python train.py --n_layer=21 --d_model=256 --n_head=4 --n_kv_head=1 --head_dim=64 --d_mlp=704 --vocab_size=8192 --activation="swiglu" --norm="rmsnorm" --norm_place="pre" --norm_eps=1e-06 --positions="rope" --rope_base=10000.0 --rope_fraction=1.0 --qk_norm=true --attn_scale=0.125 --bias="none" --tie_embeddings=false --parallel_block=false --init="uniform" --init_std_qkv=0.0377 --init_std_o=0.00582 --init_std_up=0.0377 --init_std_down=0.00351 --init_mimetic=0.5 --optimizer="muon_variant" --lr=0.00216 --lr_mult_o=1.5 --lr_mult_down=2.0 --beta1=0.93 --lr_head=0.00502 --grad_clip=1.0 --warmup_steps=0 --schedule="wsd" --decay_fraction=0.713 --decay_shape="linear" --final_lr_fraction=0.0 --batch_tokens=32768 --seq_len=1024 --doc_mask=true --train_tokens=493800000 --steps=15070 --dataset="wikipedia_en"
MLP neurons of a small language model. Each row is named by its layer, matrix (gate and up: input weights; down: output weights) and neuron, and shows model dimensions 0-95. Each number is 50 + 12 x the weight over its row's rms, rounded and kept within 0 to 99. A neuron's up and down rows have the sign that makes its largest values positive.
After each neuron's rows, "fires in" lists the words (lower case) most often at its 100 highest values on Wikipedia text that the model never trained on.

L16.gate45:35 68 73 46 44 56 69 55 43 68 47 52 42 58 53 56 55 48 49 43 66 40 45 77 64 38 45 60 49 49 57 43 50 30 26 48 28 51 34 62 55 52 34 65 54 67 30 51 31 50 49 60 59 40 56 54 61 62 48 47 43 59 54 40 54 47 29 40 40 61 23 38 41 51 82 46 51 43 55 65 77 72 65 61 45 61 60 63 42 53 60 40 58 58 37 39
L16.up45:75 70 48 43 51 58 60 57 61 37 33 71 60 40 46 44 46 61 57 55 48 58 73 48 41 49 41 50 56 34 52 35 52 54 58 56 35 33 47 51 48 51 34 56 44 50 53 62 61 43 26 44 37 53 67 66 46 54 46 47 54 27 40 52 53 54 60 58 51 17 51 43 56 27 43 64 49 37 55 42 48 44 54 42 35 31 60 58 56 58 37 58 24 49 49 41
L16.down45:42 44 48 58 62 51 43 19 35 44 67 49 46 52 60 26 62 46 45 57 44 42 48 39 35 54 56 44 50 45 46 59 65 63 34 46 42 47 65 51 56 43 54 50 43 38 61 46 54 42 60 38 48 73 64 46 40 18 38 56 48 41 43 61 42 50 59 57 48 57 52 62 41 48 38 43 33 43 48 54 48 57 57 64 46 51 56 42 46 69 52 43 57 47 51 48
fires in: "of", "by"

L5.gate535:46 47 57 22 42 72 39 61 46 40 46 49 49 55 55 52 45 51 37 65 65 51 76 76 55 73 64 61 58 57 46 76 58 19 28 27 45 49 50 58 53 51 63 46 62 56 47 43 50 51 43 48 48 32 53 47 40 44 67 55 68 42 46 61 50 46 49 42 71 66 55 53 46 52 50 59 41 67 36 29 73 52 54 44 62 42 76 49 31 37 49 46 40 64 55 69
L5.up535:51 50 41 48 54 55 62 44 57 31 44 57 46 61 61 56 55 46 59 49 67 43 57 43 41 67 83 60 55 13 55 58 53 39 43 53 51 48 66 38 58 53 65 29 47 51 62 77 63 45 43 32 40 48 44 40 56 51 33 45 49 56 45 51 52 51 49 45 40 47 46 59 92 27 44 63 39 47 52 49 27 62 32 62 55 43 41 57 56 46 49 31 39 30 46 42
L5.down535:34 38 45 47 59 50 47 52 33 53 73 48 52 63 53 55 54 54 41 52 54 44 68 45 45 59 63 56 47 55 40 58 44 52 55 52 53 36 42 49 65 61 61 51 58 70 72 47 35 49 44 50 55 58 61 32 71 43 55 69 41 43 57 42 51 35 39 30 39 54 68 49 69 55 48 62 66 44 63 69 50 66 56 61 59 46 44 67 54 41 43 56 64 50 49 62
fires in: "12", "16", "13", "8", "ret", "11"

L18.gate32:75 33 45 25 49 31 49 56 67 38 68 55 21 48 52 47 67 34 42 51 52 44 45 33 64 58 44 52 62 49 59 45 40 62 53 50 53 73 59 38 46 18 49 43 35 56 43 44 52 38 53 48 41 61 62 52 66 65 47 52 66 57 38 56 45 56 22 64 28 25 58 40 23 41 46 58 61 67 47 57 46 48 69 54 33 53 50 56 45 37 62 58 54 50 65 72
L18.up32:59 53 64 27 56 47 66 43 48 57 35 57 46 49 56 53 67 46 44 69 49 31 45 35 36 52 41 12 47 44 62 68 40 50 53 65 44 39 42 45 61 56 51 50 47 46 39 39 34 63 29 60 64 39 39 33 49 53 16 38 63 58 43 41 48 45 62 40 62 50 55 55 45 53 52 58 35 41 58 52 53 27 44 31 48 40 46 56 36 50 82 51 32 58 53 54
L18.down32:57 36 44 53 49 58 40 53 45 56 72 55 52 63 51 33 59 55 43 38 58 60 49 46 54 66 36 53 72 38 44 49 45 63 46 55 45 51 59 52 52 28 56 45 32 68 50 36 47 59 40 66 46 61 62 51 53 63 44 35 67 39 54 50 42 61 41 54 43 14 68 42 23 71 46 51 31 31 55 49 09 88 39 45 59 36 54 68 59 31 57 46 55 33 66 65
fires in: "it", "he", "group", "she", "song"

L17.gate209:57 47 44 35 43 48 52 57 69 42 51 60 39 45 49 43 64 44 25 24 48 56 59 70 59 52 28 41 57 66 50 49 61 45 48 30 53 42 62 62 44 58 48 43 46 50 37 59 53 42 16 35 63 42 47 45 37 50 35 42 48 45 53 44 56 32 56 36 49 38 53 65 38 60 51 47 30 66 62 57 29 68 57 43 58 40 34 58 37 35 42 61 15 44 43 50
L17.up209:40 44 50 49 55 55 56 62 53 46 47 56 48 25 42 60 29 32 45 38 70 28 49 43 37 43 68 69 62 38 66 51 49 43 32 57 52 39 53 47 51 64 45 49 53 50 53 47 50 44 28 60 60 51 53 43 34 65 46 51 52 60 55 40 48 45 49 46 39 25 62 70 34 50 56 59 31 45 49 35 50 62 54 30 55 52 47 53 36 53 41 34 18 41 50 37
L17.down209:42 48 36 64 46 40 64 46 32 65 58 50 52 53 41 57 61 48 59 57 50 49 41 56 67 50 21 58 37 55 40 41 58 70 60 53 48 77 58 56 57 22 41 27 37 51 43 60 60 60 61 50 38 58 57 44 56 28 21 54 55 73 57 67 71 41 45 20 81 60 33 68 40 50 44 44 38 54 27 40 60 40 76 61 37 68 65 50 28 32 58 35 54 58 55 41
fires in: "it", "which", "song", "film", "that", "album"

L13.gate337:49 65 48 43 39 55 33 58 35 37 37 49 45 61 63 36 63 45 69 49 47 45 29 55 36 53 25 37 53 57 43 42 50 68 65 42 45 63 42 61 40 57 64 40 50 47 24 20 44 60 44 30 46 69 67 56 62 47 43 77 75 43 42 46 58 45 56 38 47 63 60 62 58 45 39 58 65 57 46 45 41 57 43 34 32 64 19 32 62 48 52 42 49 54 48 56
L13.up337:22 42 59 67 46 67 61 59 36 68 63 34 44 57 39 55 31 46 36 46 55 47 53 47 66 57 60 42 49 28 43 68 56 64 64 62 60 51 36 53 42 77 65 64 46 44 33 61 44 31 65 58 70 46 25 52 47 59 58 44 42 39 51 56 37 63 44 61 25 52 61 31 43 56 68 55 54 43 40 67 56 38 45 56 37 53 49 68 31 32 54 62 57 41 31 53
L13.down337:53 73 55 67 57 64 45 38 64 43 63 60 36 48 53 41 43 58 55 48 48 60 51 37 51 66 75 36 56 39 63 59 57 63 38 63 50 43 57 68 78 41 39 33 46 58 68 64 46 44 53 44 79 55 43 50 41 43 42 38 36 51 47 60 65 61 59 23 50 66 61 50 57 37 50 40 56 39 32 51 34 42 40 43 48 51 63 63 38 50 62 47 52 30 53 44
fires in: "such", "well", "known", "some", "career", "own"

L5.gate258:27 67 39 76 48 69 52 48 63 67 43 74 60 46 42 16 58 45 53 49 47 53 50 60 28 65 40 53 54 39 49 49 49 67 48 63 31 39 48 46 57 66 34 48 55 35 36 52 58 38 40 52 65 40 45 45 37 74 46 30 44 46 53 50 43 69 83 36 32 55 44 53 55 28 42 52 66 41 56 42 61 62 46 66 39 50 45 59 73 29 49 60 65 42 52 38
L5.up258:50 62 47 68 64 64 57 60 49 42 42 56 52 35 65 21 44 59 49 39 54 47 59 61 35 43 52 57 44 53 46 44 50 78 31 58 42 40 41 51 47 53 36 64 63 43 41 41 53 78 63 39 41 47 53 53 51 51 67 53 61 52 48 63 40 49 75 67 48 62 76 57 61 51 43 54 64 36 55 46 44 49 24 51 51 32 34 41 58 58 27 54 53 48 50 58
L5.down258:60 34 56 38 71 42 46 32 53 43 66 55 67 61 39 27 58 53 49 47 37 58 54 59 24 58 55 30 45 45 47 65 42 50 58 65 34 64 51 63 53 60 44 45 45 41 46 44 60 41 71 65 56 53 54 47 42 65 55 49 47 52 77 43 43 52 72 31 46 53 53 56 53 40 25 60 60 64 68 54 86 61 59 69 58 46 50 53 58 53 43 41 54 37 52 49
fires in: "of", "some", "bucurești", "mass", "act"

L5.gate352:27 43 54 51 52 59 69 75 57 53 38 64 42 40 37 41 50 44 56 57 41 46 67 58 29 46 24 31 38 61 51 53 82 28 53 54 34 54 58 74 40 44 58 60 48 29 50 31 54 64 51 66 55 59 62 58 32 43 66 47 66 53 26 59 64 35 64 57 52 59 54 81 41 48 56 55 40 51 54 49 63 48 31 52 64 36 28 52 42 46 36 62 58 53 57 43
L5.up352:62 64 53 43 43 47 64 44 35 43 60 40 45 49 23 68 50 58 39 70 52 51 24 40 63 63 48 51 64 51 54 35 70 71 43 67 44 56 31 40 40 47 34 37 46 51 75 46 38 67 75 31 69 63 55 49 51 51 49 64 52 48 49 58 46 57 53 36 52 61 64 69 42 64 52 37 72 58 54 64 46 51 42 59 58 60 28 57 58 26 49 46 54 62 59 35
L5.down352:52 69 58 37 51 72 59 35 51 39 66 48 35 59 49 56 41 47 32 59 38 36 28 61 62 61 46 54 67 33 60 48 53 55 57 49 32 65 44 60 54 41 33 28 77 49 60 48 31 69 53 36 68 60 57 62 44 44 60 56 47 56 55 62 46 45 45 14 48 67 27 64 44 39 46 74 71 66 59 46 51 38 47 49 62 59 42 52 40 42 41 60 57 64 51 49
fires in: "there", "such", "some", "within", "austria"

L4.gate196:29 41 73 51 58 41 71 57 32 77 36 74 61 50 45 45 43 36 63 63 43 45 52 60 49 46 54 35 14 64 72 56 55 57 25 67 57 51 62 42 29 57 44 43 55 41 46 60 57 67 47 52 34 43 51 61 45 50 30 47 38 34 53 57 42 51 66 45 32 53 48 51 37 51 45 34 36 22 32 47 70 61 43 57 32 46 49 53 50 29 42 55 54 59 30 35
L4.up196:42 71 46 34 59 47 48 66 42 59 40 34 46 43 54 51 46 59 65 46 51 60 51 46 58 52 74 28 44 54 44 51 59 63 50 62 56 38 54 65 44 60 45 73 67 68 37 62 57 47 42 47 25 48 90 32 44 54 41 50 45 47 53 40 32 51 57 64 56 44 54 62 66 41 49 51 61 39 30 57 75 69 45 67 74 48 25 33 47 42 38 50 28 68 48 68
L4.down196:25 60 55 46 47 45 51 58 51 69 56 64 41 45 51 59 38 39 58 58 37 85 52 43 56 55 50 51 33 63 48 49 60 41 33 46 57 49 60 17 41 40 47 42 58 51 44 54 59 49 53 73 32 55 60 76 38 51 57 62 26 28 45 46 41 63 61 44 41 46 53 56 53 25 39 50 44 38 37 68 56 64 36 65 57 43 52 54 56 60 30 57 54 49 18 38
fires in: "no", "any", "noddy", "whether", "either", "each"

L8.gate595:29 50 45 60 60 36 52 31 56 44 45 40 34 63 30 55 53 29 43 33 60 40 51 19 41 37 39 21 38 48 52 70 63 52 58 51 42 48 62 66 51 59 53 38 56 49 50 60 56 61 56 69 39 50 73 78 32 74 44 44 56 52 49 60 55 43 61 51 54 32 45 56 40 61 53 46 69 40 38 48 65 43 59 41 23 19 65 20 46 32 67 51 63 56 33 50
L8.up595:51 54 47 45 43 47 71 53 37 48 43 59 43 36 66 63 56 54 47 35 26 40 64 47 41 36 30 68 36 32 35 44 42 51 60 76 52 82 52 37 47 40 53 31 11 52 47 34 24 55 59 41 50 40 52 39 47 66 44 62 72 77 64 49 52 46 51 52 48 52 66 39 38 38 46 39 52 36 68 43 65 69 66 34 40 42 52 44 53 45 43 46 29 46 62 55
L8.down595:43 51 50 49 38 40 63 75 44 61 56 49 55 42 46 41 66 58 38 54 44 39 50 60 35 58 24 54 62 29 66 54 58 53 66 65 68 66 76 51 41 43 45 25 29 54 59 57 27 44 41 60 54 45 57 47 28 37 39 84 52 55 45 55 67 47 33 32 25 65 60 57 29 60 49 49 45 44 64 30 59 67 62 37 58 47 55 67 61 24 63 66 56 52 30 55
fires in: "it", "eredivisie", "goals"

L17.gate662:51 29 55 64 55 51 61 68 46 34 55 50 60 43 61 52 25 27 27 69 60 60 66 54 38 65 41 65 43 43 32 33 58 39 68 55 55 32 43 44 57 38 29 59 45 51 36 43 50 47 67 62 56 71 49 40 47 33 60 48 42 53 59 63 45 55 56 38 37 59 26 71 45 39 56 42 44 55 38 37 44 55 38 50 48 29 45 51 61 50 40 52 49 36 47 45
L17.up662:37 30 35 63 39 26 25 48 50 40 43 49 54 41 57 57 62 51 55 79 38 59 36 61 38 51 25 54 61 58 41 31 41 61 63 76 59 43 59 29 38 46 41 51 41 62 53 43 60 52 54 54 48 46 53 79 37 48 34 45 42 83 29 71 39 50 39 47 46 44 51 55 48 46 53 67 50 34 42 38 51 66 40 42 60 39 45 51 66 22 69 51 46 51 40 41
L17.down662:42 50 46 52 47 51 52 41 49 60 22 46 40 47 54 46 46 41 50 63 53 57 47 52 60 40 45 43 44 34 61 46 61 29 70 53 51 63 59 62 43 58 56 66 50 44 46 40 47 51 55 38 35 47 50 35 41 50 68 59 32 36 50 54 36 58 47 43 28 49 67 57 62 49 63 53 54 51 38 44 53 68 48 73 46 51 52 50 47 75 50 61 58 61 43 43
fires in: "the", "my", "a", "no", "noddy"